config.yaml
num_key_value_heads: 3
head_dim: 64
intermediate_size: 768
norm_place: "pre"
init: "uniform"
init_std_up: 0.0439
init_std_down: 0.0
weight_decay: 0.25
lr_head: 0.00689
max_grad_norm: 0.5
final_lr_fraction: 0.0
max_seq_len: 512
doc_mask: true
train_tokens: 259300000
max_steps: 7914
MLP neurons of a small language model. Each row is named by its layer, matrix (up: input weights) and neuron, and shows model dimensions 48-175. Each number is 128 + 24 x the weight over its row's rms, rounded and kept within 0 to 255. Numbers have three digits each.
A block is one neuron, or neurons of one layer that tend to fire together. After each block is what it responds to, as a language model described it from the Wikipedia text at the highest values.

L7.up283:147150115134133139122143096128144120097103144109111130146112134127148126116114160129092116110140160091117141121123167089115131160170124164114143128135121164099094149106103146179134112129142114149129131126136097144113172143136087126127099140123136105138078172103109125180136120130182110109122150175124128089093147139117151157132167094151085149077100154131144117123161138136150106145142
L7.up393:162111099101139145142146139089138129128132143142158122138110119116143134156086117128139114172125134111128074125124142087106145148168143113164125122101113085089104128141092159099117126178128141187145123086162086103104183099133115127132117095112095144103086154115098116126130124105148161144156132075119091103102137149153118168140139130120151183116116123111107132122124136105129151143114
L7.up500:124111112124130118160148103107122109126147131154148123147123116100142139139136166127111155121169137123126109145126135125121123139106151091109176117129146123102103097126104127137136108127156127159103110089128106142133141170107097122174107139120097139109124209128146133171100118125131124096163178108115120106109171136133194173114122108121106186108149121089092119086117135117137121116141
L7.up720:151125055109067097130140119167156156108102097130124086109132107106138147159094134157181113141144145121126126143138114116115135136127147131163150116147132158090127094125158137095148137128085105150086149138129127130102094155075121109103144183114116162129100181152158166108118127155136148123137148103143090103136129163145142119098134101100087154077122166124141136158126130123122148114147
Description: Song-title word pieces. Words inside quoted song or album titles, mostly pronouns like It and You ("Make It Happen", "Over You"); also first pieces of proper names (Theo, Smith, IRMA).

L8.up92:141156097132083126088146106159120108137146104124157131118106142137113133120124133162161120128119109164115139124114142097124156122146142147136138136168149102127135143132176104150128114155084101157140092113121127137095113095166099121138105169113084130130118116124092110109098139153174131137083090102086160153117139074144109108097142109101137131131127137158088084122136120092119134160161
Description: Table cell separators. Pipe separators right after a numeric cell in sports or stats tables (2–1 |, 5+1 |), also paragraph-ending periods and semicolons in data lists.

L5.up105:117117152113127149120137111125098127109129140137136147117127108124097131133083108135116086126132148186094135099098177111133119131148101198068155149093143117132158134130144107144140120145122150111142093098144073099116163135142128132128136106191115151156099110096077089184149166139149099131124163152112185127101127114159134141143147161137130121123128168120123178071138131080101110136084
L5.up142:129203129121127119080159145170127099121129155110124139146100073102159121105059145122116134088150090135120128180163157107110120131123126135147117128128137077133173166155156143122158106136126111162124120099110140138115165138108106131150090141153154116128098095116104164122177121169179125169136127142111151122095104145096137117130157092168122160153129121117099099113161133097127101168145
L5.up151:152176146133103138113119173113123129130169156117153131091145086122115133167142109164118132105112114129149123127139154098106151148143121185105154097103172107150156183111135098117120108120123153104132106116137130152160103103161141123125090081157106134139172107129126083184107149144138071168099120140095173112148139082129123092129140128142108161127147161101138163163155094156159162155116
L5.up158:094125082133093124123128139126152112148153149123129115144085118133123156160094134109119135159135163137115106120119140082122143144106126166159156144124152138100161149105123139158173180147124113125140077085112118119092136125128121177140131092150143171079119142107125099185136157123156128142117140134135135083110101115116115128092188140105102128163153139098105180153089137074086137136127
L5.up325:129114113110110121107204155130142111108145153153146160069127137117179129142130112155138142096101133153175094168157121114139120150106098150151117111140138133111127136151132131119122086107117129151111181103154129128155154092128139110142101099161086140125135148120061103090107182133086101105120139150059108126095094137129124141122132110143090120111131154139107135123124160140149142164094
L5.up389:115144110121095188130127147158129139125161158118131110095058145087112149136078119128125148166127128119146132182139136128092145141129135133143142145096130090160163142145161095107119107132098162104120116073157141144130132093110133140125096146170115133127094116134064099174153130141147131159123146150145145137124072085105110121126128149116087137155165173125143089151127105101170116171082
L5.up456:115130132132092158132131140190106113131136119116152164120126118103121144108124130134102121150132128160164121125104140093105136142112138141150166127148134136170142147159150108116116161138082121132126091086120151130114172114109132123164107131138154138124149106139134102162177128131118122143122121165141175103137123121093142070154080181138105121151178175137110125116062142133118160141100
L5.up515:110130143151120143127151138090170105104133159122146119130087126099158155134092173132111136115120127136167137120105142136113136152122122147172100080099141092109148119095144101138143131128115142098062095119146118121119097142116111143149147121118099144123133148098116157129155122150154160097075103116099121082138098141098114121099086145118106107135142149074118129127160135096160118144099
L5.up538:105115109138122147103151145123148151142155105150156118101112093114103163135087092151086155097134127173133123156115124113153146152125106130149147134093167113140150104113111109137110136118105157141101105120120137148127101127117129136146114131170099156128116112111080119125137125108119124120132124155078154109131092104134101129151135163156081130190118183099150147122122142075124115219136
L5.up568:159180049155150103131132115133131104143141151131137104135128109139101124152088146145069087138139094119115114135119170132127148133163136134138043125134113129153102078103127144118158167136082127143141111107121124112102093163156140156119112135150157129111114135129055100141134133122114150138118142124101133101100098109150148122119144127082122112107162185138173198162109142118132137105134
L5.up592:134125120128109150117090188088168142110111118148144112120106136103136175127141121150121078150161116164131154168129145138126137152109126122115114151096119079125167121159139105147160105153120128127078102108115155103117085168113119157134090152117138138094119169120145079136138110175132141125092131167120143074130126111122131138141123115169077150109122138086126107125141122093148148168072
L5.up623:158098098117139168121106159130131128104118151120153090169132127106151142149108132127088136129153129157169143143087154117127142145112106151162111105122179095134146137162137089104158122160108192153057102071148146121152111138124139118121096112124126118133122139128141110179150113152096124134080125139081170115092110100139139093123134160137119172123178119087130121153121140129135125164098
L5.up703:111119113142112156095113154139147122137140172106149097132120161101182136148137133136124117121127114146133135177121100124155135133125131141107123152102168076118200150147179102095125086149122118152138106053118118132131109125112098137113110142155108116109128138162108112155130123129149124139065140101110149141105149069126131084100157157107086114066163106128090123194118110177141130156109
L5.up746:120164111111107133138128130147120110154138120106167145143137082106151202113117139135135095132105162107119118096149139125146119144132161123152131144101138155140130136154117161126151144101094117178138158095103146154162152156122137098154125101137158136088115120096094187114123120138152124147132130111097144104133104134128153152135121139135090145115117139113135107091114156155128150158150
L5.up750:158114121133113112119140185150082129112153179108185132133079088112134138145114113134123121078138141150146153179127112095122140149133095107122125114101144109115156182140137096110103133110111111158101048107097136109142102109107133191129131082158145149094147132153126137139125110143120117150107140134112148124125142122137121109132142203110067103112152154134147163144118156093124141143102
L5.up758:112121134119111099089095128136140153094133112114163136141121075133152149127159147096143122125138181124165126164134148144164121140120113165150120129088123119138151131110115132115148108162149103151124101109086120097150158109110124157110162102210138109109160103135137103137148126125154142141094115136110154153128140120097146109118149159123125093132137130118113146151124127148124158152098
Description: Infobox and table field labels. Final piece of a label word in Wikipedia infoboxes, tables and headings, just before a colon or pipe: Density, Majority, Position.

L5.up12:120128124100157131110096139117189126120137138168124138147108111119185153088119155143103120121140140116078092110165129125186097134154136176104131121158126114094117144102083139079130120129128129148093114142141106122148125117130149147162164053147144125109119176129138121160128172141131128143099126100147090118114090116090158175135139143106113076117123120132095172142103140122143110105126
L5.up43:113158113127105090099100136120114175124115109102129103185109117124148160125106119149145138112164138137138125123106120110180123151138130113160088100101144099104150087082120171090166110154163142157109145130092128098152119134137119136125120118125097079106105195163145118183146148162117113107130142095123102147083113134093192133168122163128089159090137137110136148128117122101134200128126
L5.up50:109169082060106095128111114128157154143161145156111094130109098115128142156114118108156148107126134157151129135147101116148155133150130170217121128120110116137081137134117092143152140134084113169098130081130127124104150112112126103137131139102100154077128109132120135117148095136149172159175122111089119094112100092153170127088118170089077124099141132147114125146100125105123133153090
L5.up70:188172138112117126095107122139089113127118134143134110148089112117184150115152151178160141100130129126132133152131204117135159142134114124160150105148148091154153148126124104115132114139110077106118110084126105133100119125092117097110078137121155124130122153141091135114105127144202135162121138093118112150128125146098157137090140106125058145110104102103139130107124120135140140134115
L5.up165:183132115147128135126113119131116076124177123175121128156081120094148149123084144141090111121113128183140120157130136112161127146141141103150124101084126098099099150160118127104132141119079135148114132130137155121147157145131121142155130091125131183132145153128114145150098142141133114145115117116152119100087123138116179143126154111127055155132178122137119102100141162124130153147109
L5.up197:116136120172094168106120133115127129146144126165115105157136167103147162145149144154113074130093120119139114139090162062173157147141093103142156130106152105140123117153105099073169134097142099139125157123157123116114118101128124120107099102105132123107151105119108121141155158150124135119130121113140167128076088107100141139132122130107092098133177136134067148144101130113098138154091
L5.up314:108135098135093125136097144121133120111173137140145106162128104111137158158132158113135117156141111109118119121129143109144153143132144180157143093100120092095114100104133147079155140190132076148129099097122124107158148140169123114122120176140130136100107136136144132164130138156157128158128136123117119074128155098127150126114162091119086144116131133104119172106109120153134134114103
L5.up353:138133091126084126141118128125109087142157125116108108149100093114151173130141146124124110130133158097111111170127150089133139139148125101139168104070154162128113125109091102120185132132138084183179132088120155100115186160133118097132135167120128112087118143156116157166108112142186141122136145107118119152068138161150166163119147125108084120095149123125090109094122141119158125126148
L5.up368:161121103144140117142166122096115113153144105117106121156114099104140176122092195132084109128130118118154099093141140093146144147133120127130128116123117131137113105156107148134161136136097111145110130101079142106120143165146108158143135165097156124118137147133095125139131107124146106125129121128127129133121142151129163166136169098115072152138124142134130164107100176114166132140120
L5.up398:124143096154090110161146174101145110159141114128142135111127109118126134138131128173164137160138175136141082146168133094104140140142103132149145146144130125115132138089122105127154145147121083163106121113087122169118132173103120141174075154118115142091127177129116103095149135158116132152148147130167108113113108125077224134131137159125107115145134175085095114110120141144099126124141
L5.up479:143111136144082135069113129169147110166183139131121138167087118093155147157113107182139077115116122137114130142140170061153134140151143128151158105108156095153117126129123143141138118146132103167125137114146158097122147150131105122136124109116132163111088123162134100169133135109123091127110121120102129126120108136146145135139146090121055090127110177141137115134117168110158111136073
L5.up510:120115131145097144139081168122147143090167126141121121186112145118170129132100123130078114150157116109148126168106147132184127156179134113124152113138109084113134102114090144078125144135126121165130058111162103122145118164137140145109129135149112122087131122159111145189146158141088126157103128133090152112078103057134116150128135143122095124154167151124104148122127128147179127140103
L5.up521:138149120087135086136151115112136106147127139129110104142125141123155150139110168134125089147164140101142110108155091125140135151123140115127163122117097086115139137090115158125108101165159123153123115105089115092131139168112111182154103126083108096112102147149157140116112131125130160107129140113118093105125164168136165182073124094166137182128093121133124123141127124100110142137118
L5.up544:121160115105122094106102151109119112135140128148119121175105105120179188115153153165109105119129136111114143115093161103175109136149150125132146100155146075115134127148100119089134150136105075150148131129137115127157150134108125133121141103104119127098177142088118099154171147163125156128123147100099106166139081088075212152145133153135113130097125136127078131138137144145146136088123
L5.up631:114125089127094104133134135150139132148113111181163095144119181123152129134102110128140135143125121158140147154157186102148152145151157146199183121119131103143121110087137101115172120159105088140120133104106087114094138135132094120104071132123149117150102155126127132119146115140163142125131157090139105071099181087125159097109121125165110132091155105129140126137130082107110150140160
L5.up748:138097124138110127104097166114145131134162126172116085166112097112179153116109133149149114119135101124143101174135132069170148150110116132123184100124126122151101157136085089144141147117116093170135089083137136115122155139125127135113114153129139134099127153155116137130135121154193142155143142079138134119092150104135132143130139136086058121096133127137096114133115141121147138134110
Description: Table row name tokens. Early tokens inside the first text entry of a markdown table row or quoted title, often a word piece or small word, as in Enter the, Hymn to, Turnout.

L8.up631:148144085114105085155113153110144126131101126152137151107110112133129144127128119134084109142182117149143153179104152107117143167133098112136122126103100102105159160114116122139111087156104136136122063137113154120123120160133127115130141176140141112114145127129108068132140124118133143146122148093128183072138117113120091111119101160182087107127116145078147147148121158106185142151110
Description: Word-completing suffix pieces. Final pieces of split words, mostly in infobox labels, table headers and section headings (F-amily, Reg-ion, Album det-ails), plus ordinal endings like 16-th, fif-th, 92-nd.

L5.up67:151151087137112180108091158147124150145144134170109132126112132098102131126127123152128145163182110165143132186150121101119152138147156117166111127132130098118129082135159086144127123171097110140102115122152159154124152145124105136140100132170070168058108120108111106103125156147132118160125144111141132119090116134100131119104130196141070118116172111124136126099095122140136129126144
L5.up136:104145112138095142131118155159126128150107103136158117064128101113104124211069125118131133110164095124160139143128171112078166143122134104147086109121141133137111134141160109169154139120143131166116127125125110135086128139184110103129108148150103146124129111156127103124140100138100132099119144164114143091123122153130110131160105085157127124140126127138141099110146100158097119176143
L5.up206:145147108094102167108134150165082095122143111102146113084135140093171138160116122082151133129109125161140150150178128119070144136136127123148138116105151103166167173137154103137163144128140141124109132081119159156126146136174133100122113108150079125133156101159113115094143157158143183124105119128132175121143154141156127123124134093123110131141188123122115078181119103149088143134172
L5.up221:119157149111061088081101127143163122135131144107163136112109112105101146159126109136179129154112101147129127168115092141138135136157145147118136135122159074156139156136171111128137125134116092163147093091150100141063184112136109104093098158098086144128130124162129100120126123139160158091142152127125153134145091109122095138123128168096115153143128131154095081122096104135093093142093
L5.up327:140139120145136105104139132177177140084140130101114160124065148131172128091152129149128106087096167166095148160156150129109142122138111158144167150109110134148121154134145134141090089143135150127126104158131113169112166150126124101141150139099130136132151201107112129134126160118165071103084110116135138132137142138088147143126143115133074127097116156119078097100133140167126139137115
L5.up355:113109095144100185157169159146151143135156092126165131125142125121166149127118126133122102150155126147172126151140136103105127123087148173158160127118134158137156139064157132111139122164095096159149118124125102120088130152141111157114121112154148134157128118163164115117122092112128078115132112122077131125143175117120154112109097116168136143095165148127124138143118089175164163160101
L5.up400:111156143106110128158178122162119112120078135123158099083127137117142122120129128098164141125131142112126138147114143138072129131114124116143087165113109151159185128133197141135145076122138161140163096138112137134066144082155105120142135111131088137133142109143102107128088140140120132120143147121129141143149136132122111140098068179094149123136101150110126144126141095131116130147156
L5.up441:150157116119101120139147157115100082143137119179155137104117115122176168154109130150121117110105181126152116174142187156143148148150131164150105140127150139098131104138133142110144137117046094153127135126128096166133167162127105106132136199136115130109150136139117138109140168098178125129140118109101141126125109132071131135128129128154090127141130133111105116089146083142137115126145
L5.up468:161175159152074072155080121168135155135124138112141107091110147115133142098126141129195149141123118093167106171146123083133143127161126113127079081150139161129131190119147114118142097129115051180112104136128132110097129162151146108096146168095113132129141153181133101117111129109149124097144145111160111149121113136141115113124122119099124180149144140150088119126121100129131116138153
L5.up487:138146075134087156101111161146112167100101121120125127123088127093144164136138101139137114124149119163134117196115110132115182148129142105151149144109086117089127122142159110164121139151137125104109098111101124170128113171088126126123126145154128165116166129139160086102123103159141178126144149136083154097123105101114119123119116109116089158149179114110137097119144092154117124165161
L5.up540:127149128114085134129107113126118105136139081137111099060114155089141146116117141122141146145163119147149154158129090138115149144124145130138163106136105123148132115147163116158121122152128086136114113098121152111113155147097111149129085120196119133121144109164107084103127149190135177107119133145118169085144146114138097101136055130149147104188178148136102126135130099165124134149124
L5.up551:115172092092087122102119132154136178152111094175135100098118081107130132126108119186145173091121142183159159186169157090114148139100123127166126128130182123145152079164172108153111146138106106146093132119130121161100125158160100113120136114117131144122096157171126098088123179097129118168141137138110112126120076143112112113103141119176095115161133140150108114110095109134128146134154
L5.up565:136148077104123150115122148075174156097113117132138125103100126089115133124121093123139146152145113142111113148122136130113169137139143190134138085100144134169133118132144123175094137126132133124096120115144104163097197129133134104147098140124115152120108117150127091120145146165134109141134148133108196120142139128118135122149094101130127109116143161098125138054127091158136130161088
L5.up667:170172140117102124148106188128124113143118133110169136117121134094116145127142130120137139130129156161159137209140109096094145140117128115127145095130101134127119119101124098182120150145087105138133101133119116133092158143071134099168098143151098158111166094163115083119109136144134120134123159101083193140133136117093105114156088125153125094132150127099077085141132127129131146160111
L5.up701:139157102130137064133120122119130122153143159154137126086169150114130119135068116148195136110143131144091166152119129155131140134168158144083118122128162113112138129124143141155139051124129117149168154118134128145121106113160116107129105143162113126127118104101129100162092151119104179102124159094177154126087118135130170141099111111130066104106103102132103151122116096125100106128142
L5.up754:128137088135121151158108164120092144101135122164134093062116151118090154109123120127116153144163144154121131182123075101114167153105124131098129136133117092112096088111117114184085143145117129136142140135138161163147159110089131111144082130139125145119111113147095078081130169154124137094154153107137167116124125116087126138158095147125145087135178136109085115130140079132149186151147
Description: Table cell separators. Pipe separators and digits inside numeric Wikipedia tables such as football career stats, election results, and scores, often right after a small number like 0 or 1.

L5.up22:112145135095118119085100149140146093098111122140174100161103153117152132117140133123155103132116162129147116128080173081130134138137133148126091130137147109158162093099133129098116120138133137149108111097119064110102122132139123128108152137126111105131139137168140143168089132170131135141091138113158181129108117092109150143118148195165166117108150161139088158144122070123079114124140
L5.up25:077129135108105131120097145110107157125120089133108121130158121122127126148141124108123128110159185101152079124152124117091143148144130129126154183132122163126170153177115107121130104132123116145145133132147063131141175114142130087120123122121106106156168132114076118142111178137108130117102119145076132126094133142148141114112141121110150148097178124098071148128164132132126121131131
L5.up51:118120120154088112158121139089103121084136200108141109085106117125146117134087127137083096131156124158139105144109171115083161143138152142146105170097124126125118113124156152120126156131120145138092086099106134116169129107129116125121130104153155142154090185121070083142134119170146159150102118106108127125166184113136145108130133143092127140088143144102154136141140105127122167106152
L5.up55:111122117097117145153123109131137128141077127203131112054143138122128168133112152164120151149147182105132158123144100082109137140127123115130175144131114110104106104126126072121139119136148163142139103099115086162086180174155123156139113140097093119131141127135108074143122125167154140120117145113124138089128122127145146125140113163157146103086080132120101158149141085088118141125118
L5.up83:114135127139139149148124117088141099132113141142120175088107133110116134150116140110147111121128137161101113109125138072120152129145121167146146132139109145115118132132115110120135104165136139144125115125115137116106115127122133161182139107176118155132108121159117083103120116124169184132102122051116105126133160124155105197158104169085130121091137131133154110139119106135094143124137
L5.up163:116111157115124134092103103160143117150118128176137123121108118138164151126095132143127116131163125135134117147153108135156126138132130147153124151146166154113148167129140099143144078144167116176150074110142137162092141107136124105123160094141098099161107124122087076146138148122175135132131123085133099166088150107137108167112157144086112104095114110152087120120109083121120132112165
L5.up211:146112120072117139080084154130127075110123105140127102138066129119179136129124161142116096128140141122156077150140173117131164129157145164110114146158130122151153145134162113137144141166125119123123130073079083158084127126129106126124115112138108108123109169169115127150093131128147174143081128116129115101120097077146138144094144121170131162122145154114114123124143094130095100168131
L5.up341:107116155124105113082134129074131108121147121116155135122132151120139126120129113127134100146120146171127085116102139098125139134130100146133152189126106114102142111138147106128150136140120160149163111102120084106116143132120131108135105128115152115150151185129122100121131178168179165164101136081138131093137120098149162122137138156144159146070156159120105152173102118130103136137120
L5.up417:158123105118073116110083146125144096114178113146157119135123134119155129130107125145162095127108192134114093126170137103145110140128121151128132145117114082144167148121154107140136075181148103166131113100100088129093154092144120150135123111124126126100159147135097129119108148148151140175126142141115171189117084112130168121097129124140164133133141126098086123141145100162117099147083
L5.up476:141142116127118136127143114106088125155147102179148140069133178115150154155110117117151115144103163144142118135113133121135145129137106166083116157075157146129116141123135090134137141132085172087112126133137136169099167150142124170146121137118119170128154152119110068142131101158100154114088120115124177078175169131151120127104102156125124080108123151125110141081153155115069103111128
L5.up492:178127120157118150102131147135136127136140128180142106125130120099186137124119119137160112103130106124146143164090169119147172146114110165112164101143180118129119159097131089128119115141083095121113072095146118118081100145116139100110130163104169152137140136156113083123136121130141123164133136094114128148119092104109151169133165150127085090127148174135097115091134118107104101121103
L5.up497:121149114086109148127103146116103096137122096169113109149116152128148143142094125120108107141115163150093107129124184125141156155108134134124109173105164134125128080146149135148180078177126183107123123138105094138089172141173115100147124115144124167086133144071127117146100113171132160138082124138104154104070141113124141140112127144094131126135123127108128132117180124155154122129163
L5.up512:116113129131074122139108159156130119083150127152129135154122132104158166113132109139145125134134159136103104170144097091155132137152155164178123092132127099100117144069115115135118147173115081139156096105134122110151180076144125125116108131134119113147145126168108081134132182133156120102120141128113123098118102108123163143133154152151102128117190168129095160095126130142129136148123
L5.up561:113119142122139118110147156114136094103144175156143131094118161111117125102114119119147097132123142122168089152118129102077132146149147165114093139102123119147126072143101138152098136139123144185166130157132130150162138118135130128151121103106097147141084108124115086121110175154113176063158155098144098103136105157117143145131092132118165156120121156142106148135127063160100120137138
L5.up638:144160109124095136131088137093135105143160108163151152183111156117108124109124081116105129140172113174136084147126147092143127150140146157171144103107133117117123118100147142093164119170123124146129123122136123119141152143168120148110122146152150128074139125112144131151123124115135123168129154134093146090094181072136147097094110117140118143099122128108129134107144048145133118147126
L5.up733:135130082119091093109125145080159121102170129154126151095140146125121148178119129127109118105097157152119088087113115129141153146160104144126131142122143105084132141157145128116141113114096119182110135137141102107129144109149125114102127118109162160146140149111057129115137117122156180141077108096104124113147090105169126166152135160096126133094140122130129142098126143149097114122119
Description: Clause-opening separator tokens. Commas after sentence-opening date phrases like In 1985, or However,; also list-item dashes, table pipes, and a after was or is.

L7.up482:126122121143110162124138116129115093110098137122172142077123117114141100151151152158167134130164111146128129175147155112054175136157151121137150124104138120099129135153126090135126088128109134131069112118097111162093102114149139133124132137142082108125125123144098084151135127127167133123071171116156126130111161113128146123090107143118085130102167192130112132142151141131088119172163
L7.up563:151143134174102109122110121130165135105107141186147113120092112120121114176123119166104107088158108127183165101124113123116171140134143124144112101097148120140180127106120123120126140145108130153111092106121140131092112131139148122116109126187095143113120106158081128121156143108102157131071159107094170124119120102133151115112098106133123095117153129109107091173122119117125195150129
L7.up728:131147111174065111105151163127097136120125169141163088102110163086132105169129099140140143128154116162114129118121192064074111164123140111124129130137126147120123114132143110145123152123078161144101085114136119136125132120125102113112079154141108143143081128160138136100114083155137140119134143156128210101127138136152111114168097146155103116138173159113098101134145108119145139158108
L7.up747:092140106119074116105106140102142097128101115115149131107115117136126125163094125141127128136095089124137104151162111102088167139099152136160139159111117152121099121101128119147165149169124139147127139110125134140130177118155154131138095148170099175111130117143160097147124129129172134098119158129114142118102153077151139080098125112142128116105159110083107139136083115086135134165099
Description: Table header cell completions. Table header words and cell separators in Wikipedia tables, often finishing a split word: N→ame, O→ther, N→otes, plus pipes and stat zeros.

L8.up69:086122122135117107132097137116105160156123157177151096088117122097138160162103098185162149124116173144146110156134127101162154149118141113150160122108137089093149117160129112135146096157123131136151061118110083134097178162105126113116109152123159148132100157140121121101116136140158142130122152058101137106123137109133119125158123161152085106138151138133090107091103151104136110152121
Description: Number-ending delimiters in lists. Punctuation or final digit closing a number in tables and lists: the period after track numbers, cell bars, year closers (2013).

L7.up101:128093095145136113134122106145128129122162176128148166137111169108163176144106165149077123092102137171126126140098131125109134125164124125171124108135127126144057102126131134150104115129084152135135116146174159096134136141127140160129130098115113139126081119185142120188118140120103135110104117129071157118104129155127149152124148149085092110142165115131093157128133146151138129167109
L7.up136:138117104124136152088137187155106131120135141116180147055093131117114118126104106150113114150108142194120076156111146133122141143154148145153107105156123182130157132119146094130109117170085118135119130094147157105115127125101123168140132122148135123120155114124127138164126115148137166130133131074115177117113091137146144125134164156139083115111117161162094072145103148133127113140106
L7.up190:104087145104135151131082160098082130075107125146141133069069151111138146156118191135081140124138119154154136133141126125119135140123166120157120118130076141092170148142112132116115115136127126145141087127077099114104102133151110125155139126154138122151171177134127125114139136189124144117133140079171118115123127103124116113121167115133108121092146114148099145091182135113127107137089
L7.up478:142090130133162144134110141125066110115153095114135133076120169111164126191118148142104129146100194175153099135122157097062130139132130113166162142128114164085140136108172132117088119129096166128131148122147132159123113131126121137129159093122125093122146128134129127103120091141149152132092143111138160129131147138136129134135147159093104073075153154149114094142108117152071152104165
Description: Mid-number and mid-word pieces. Fires on the token inside a number or split word: the comma in dates like January 25, 1990 and in 1,652, plus fragments like f-ur-ther, b-ur-ied, ind-ic-ate.

L7.up33:148117114100110138162133158197155139167097144147113100120101141114116130118081123130129116146117146185156120152089170145091127130133124110145139149117147130163154138128139107138119121120132158130148096095113111115137149130102143127126133125169122160149124104081173045145170131132129102155091115160140151090110118123129139121129132151150095084089171149095116144141142097138127128153129
L7.up91:105159144123124149121144142130122110110099133136147137147071134115146141114145099157130111134126099187145142143110144095130117147124118131173104132091103202144134123086118104127194146128111112120118116135109106115112144104112156133155149110130113158114108131134153147153094118129146139139126102125093139122129167152067158125092092152148092124063161169057124127144137083094126156164177
L7.up382:117115124118142099119115130124128110128140123123193099065107175116135124109132170143143118107136180152167148142150179101106104138100112132137141162126108139149143127121126130120092123141086117157121102112133099148112144100083136172135133084206083172096161131130142104144125158129112105102131150072111156113142135147141143119136120158129133071150154150108080142173143125156105135121146
L7.up668:136121111168131133103142123182136101151160119135140110103131155104121102130119116101161108154152141145158085131108110112132178148103145174139102124126174128135117150102159106118156117156100113133097099105150114142079136106097135120111140144069124114136113098161137113090165091116149126122094122121130138144166165168072136135136140156141150086160175145139087123120119090126115121126136
Description: Table total-row cells. Blank cells and pipe separators right after summary row labels in wiki tables, such as Total votes, Majority, Total, plus scattered digits and word fragments.